MLP neurons of a small language model. Each row is named by its layer, matrix (up: input weights) and neuron, and shows model dimensions 16-143. Each number is 200 + 30 x the weight over its row's rms, rounded and kept within 0 to 999.
After each neuron's rows, "fires in" lists the words (lower case) most often at its 100 highest values on Wikipedia text that the model never trained on.

L4.up551,220,193,169,166,131,212,148,174,163,198,259,189,238,210,177,145,193,207,267,229,179,161,152,161,230,189,178,201,188,186,221,182,216,199,181,193,197,241,252,202,158,173,255,226,179,256,183,218,237,203,174,192,142,235,171,235,215,210,228,183,203,207,147,232,198,166,189,159,255,233,218,196,211,256,230,199,175,212,214,167,170,225,205,189,152,227,181,141,175,209,233,205,155,195,183,168,131,215,196,165,206,186,194,225,182,204,198,207,182,126,192,198,179,279,259,237,159,202,215,142,216,186,186,243,186,215,199,231
fires in: "well", "would", "especially", "part", "addition"

L6.up831,253,177,177,200,225,228,167,184,159,144,207,174,251,191,214,279,168,193,212,141,185,227,213,232,212,195,212,200,188,259,141,171,226,204,168,164,156,237,173,246,222,120,202,196,183,191,263,161,197,177,132,168,257,201,173,217,218,224,175,203,195,219,157,199,182,232,199,230,184,209,251,175,219,199,239,215,229,173,186,204,187,203,188,205,242,193,199,195,211,187,216,205,145,180,198,178,235,231,210,216,240,160,207,167,170,187,246,218,237,195,213,157,185,257,192,194,223,193,239,174,190,221,146,234,200,173,184,207
fires in: "not", "platycerium", "sentinel"

L6.up738,199,258,210,233,162,229,193,163,135,183,197,214,203,167,207,205,230,250,240,190,217,207,219,197,206,235,203,234,187,205,170,202,155,226,216,227,156,143,243,269,177,188,186,237,136,163,227,203,194,221,230,205,171,248,165,189,185,223,186,226,156,184,196,156,205,179,224,192,151,176,184,201,171,264,215,202,248,228,199,206,219,180,203,250,208,232,223,199,185,176,183,159,218,140,141,207,212,222,215,229,250,185,211,178,265,196,200,147,229,129,206,165,173,193,255,247,183,162,202,198,159,216,199,190,247,174,206,207
fires in: "i", "to", "and", "t", "can", "ll"

L4.up580,155,214,201,209,198,277,201,239,168,161,171,196,233,176,244,183,209,216,200,198,213,211,229,207,192,164,212,189,157,174,208,212,226,150,153,158,201,218,180,201,161,181,182,183,250,189,217,236,254,249,219,210,223,186,192,214,203,167,231,180,175,274,228,149,200,193,218,174,224,216,208,171,199,212,182,168,180,214,182,200,231,217,153,200,138,133,162,158,183,198,185,163,171,246,229,207,192,217,167,191,126,252,161,178,181,204,202,194,198,154,226,221,139,217,220,227,240,241,162,185,248,200,183,209,172,174,219,224
fires in: "life", "early", "training", "living", "recording", "his"

L6.up720,182,174,201,222,197,156,210,170,145,178,204,217,222,221,200,228,209,198,204,190,245,183,184,253,220,196,189,182,257,195,197,170,274,183,189,247,213,148,196,192,228,177,233,223,200,158,177,204,237,153,238,192,165,207,192,235,202,224,193,223,222,175,241,211,203,244,181,203,271,183,193,188,214,192,202,175,195,180,188,214,241,161,233,198,199,222,169,185,186,192,233,246,215,176,169,201,203,196,200,204,181,210,154,175,270,135,259,225,173,194,194,233,231,223,123,150,183,174,151,274,230,182,132,234,219,228,216,214
fires in: "3", "4", "7", "6", "5", "2"

L7.up618,144,141,177,204,186,186,210,162,213,165,259,200,202,188,212,230,238,195,228,189,260,174,220,229,222,197,227,246,256,181,213,245,187,222,258,225,199,211,182,194,228,295,265,221,174,202,206,211,172,249,180,247,222,194,191,149,235,168,190,235,201,219,206,227,197,212,203,219,219,201,203,168,208,166,191,202,178,209,200,172,183,209,206,180,202,147,172,214,207,119,169,256,161,244,201,225,167,142,189,198,168,226,153,220,264,211,219,153,228,182,204,225,230,183,226,199,171,176,215,197,163,181,227,181,206,193,280,227
fires in: "such", "these", "other", "several", "many", "some"

L7.up1042,249,214,190,219,144,173,248,234,195,147,203,174,231,211,189,148,268,222,196,238,187,210,142,191,182,265,234,254,211,130,173,226,234,151,274,173,213,203,204,232,212,236,166,146,140,215,210,223,217,225,181,198,268,268,241,158,209,198,151,230,160,232,234,232,218,220,195,194,181,180,145,216,215,213,172,173,196,186,210,278,147,188,192,222,206,218,188,211,121,207,193,223,200,170,192,164,206,153,207,172,190,260,195,233,189,190,158,187,209,189,196,201,170,196,186,147,235,210,213,216,171,101,193,218,202,198,254,234
fires in: "he", "and", "dimitrios"

L7.up853,231,229,216,198,210,212,249,232,184,200,218,184,221,208,202,192,150,213,203,183,207,229,242,193,248,186,188,224,219,222,259,194,188,187,192,182,190,148,192,199,226,178,185,200,228,207,214,204,220,233,172,239,207,152,215,177,255,159,192,187,190,206,189,199,163,163,171,200,163,171,178,186,208,190,205,184,198,174,297,206,239,215,211,178,173,205,149,244,188,155,211,193,188,240,189,205,234,165,217,181,173,263,221,243,193,202,230,170,181,184,201,184,199,199,242,252,184,220,205,241,175,206,220,223,200,210,191,211
fires in: "one", "some", "all", "out", "many"

L4.up170,191,201,213,214,206,161,197,229,214,222,222,220,255,197,177,152,132,210,230,191,216,207,196,171,229,117,216,206,176,226,240,164,178,158,193,188,244,209,178,200,164,193,229,206,183,169,187,189,225,214,162,205,185,203,183,157,237,187,215,219,233,174,218,199,210,227,157,150,211,211,164,219,207,216,247,216,220,177,204,199,199,253,232,134,192,233,191,236,228,195,183,259,221,160,162,173,214,188,225,172,200,192,233,195,138,229,223,243,176,219,171,196,154,218,190,221,238,201,194,142,239,278,176,215,229,179,152,244
fires in: "of", "more", "no", "some"

L5.up914,142,234,228,171,156,159,198,210,177,227,176,149,171,189,220,208,232,202,255,186,195,164,180,138,205,216,192,239,248,151,190,189,179,161,192,178,147,194,175,248,219,184,232,173,189,258,176,192,190,243,152,205,210,227,234,202,166,200,214,206,197,204,199,185,204,225,229,217,201,211,153,183,255,192,240,182,178,188,165,221,156,184,216,172,174,155,175,268,163,247,125,212,212,192,241,193,188,234,190,203,197,174,241,181,222,214,255,193,237,165,247,195,203,184,288,185,185,154,263,227,171,160,230,239,195,242,212,200
fires in: "platycerium", "the", "gradient", "cov", "bar", "nie"

L7.up1104,190,230,152,168,244,254,144,211,172,185,200,191,204,225,242,226,189,197,226,234,158,210,205,188,178,177,137,174,269,178,201,158,139,208,183,205,203,199,201,197,203,169,237,160,190,244,210,228,194,204,259,220,186,219,199,156,182,197,220,158,184,238,195,224,228,164,182,201,209,206,211,191,200,220,214,176,202,170,164,220,237,167,214,197,161,195,267,197,150,248,250,216,177,190,201,235,235,176,163,152,191,172,220,204,225,176,176,197,191,254,182,216,160,184,194,192,216,212,164,243,202,194,206,175,196,216,159,218
fires in: "on", "3"

L4.up934,192,172,219,209,214,196,197,234,193,140,182,249,142,231,191,247,236,211,193,242,229,217,211,231,213,258,173,181,194,171,219,164,221,210,218,211,227,187,196,221,171,204,259,204,198,233,200,242,163,203,189,177,182,218,189,111,209,210,161,212,221,165,234,206,141,202,178,187,200,183,223,180,175,274,162,188,166,223,204,195,213,234,234,171,253,167,222,128,255,237,217,202,160,176,200,265,183,167,180,241,166,194,199,228,201,258,214,152,269,122,144,218,245,206,199,144,204,249,229,159,200,188,175,220,212,153,197,156
fires in: "platycerium", "player", "footballer", "with"

L5.up214,192,177,237,196,208,241,178,188,200,247,201,177,167,248,188,191,195,209,233,141,193,139,165,187,242,215,184,209,244,277,211,179,202,152,177,215,238,157,182,144,236,230,148,216,196,166,234,201,159,202,186,174,222,166,212,165,251,201,165,199,204,180,171,205,184,223,189,142,205,151,219,242,209,259,165,211,192,204,233,203,224,231,174,243,200,188,241,194,215,194,151,227,217,238,204,191,166,181,231,184,193,189,192,217,134,112,171,221,244,259,233,140,214,225,154,184,212,200,229,232,188,238,210,193,207,227,151,168
fires in: "one", "a", "no", "not", "first"

L7.up939,223,212,158,169,197,207,190,170,202,188,275,218,204,170,208,154,228,204,216,197,236,202,187,203,180,171,157,225,271,207,170,178,186,192,196,230,218,158,246,203,222,257,261,205,242,214,199,194,228,163,233,186,212,241,135,212,205,172,163,181,194,165,204,193,198,154,229,174,164,202,200,164,239,163,176,230,180,189,221,243,175,186,172,172,193,193,236,193,205,200,199,198,233,205,274,232,190,201,184,203,201,201,210,199,213,226,184,168,185,205,156,199,158,178,187,180,202,202,200,149,204,156,172,178,223,270,219,181
fires in: "after", "from", "up", "began", "to", "before"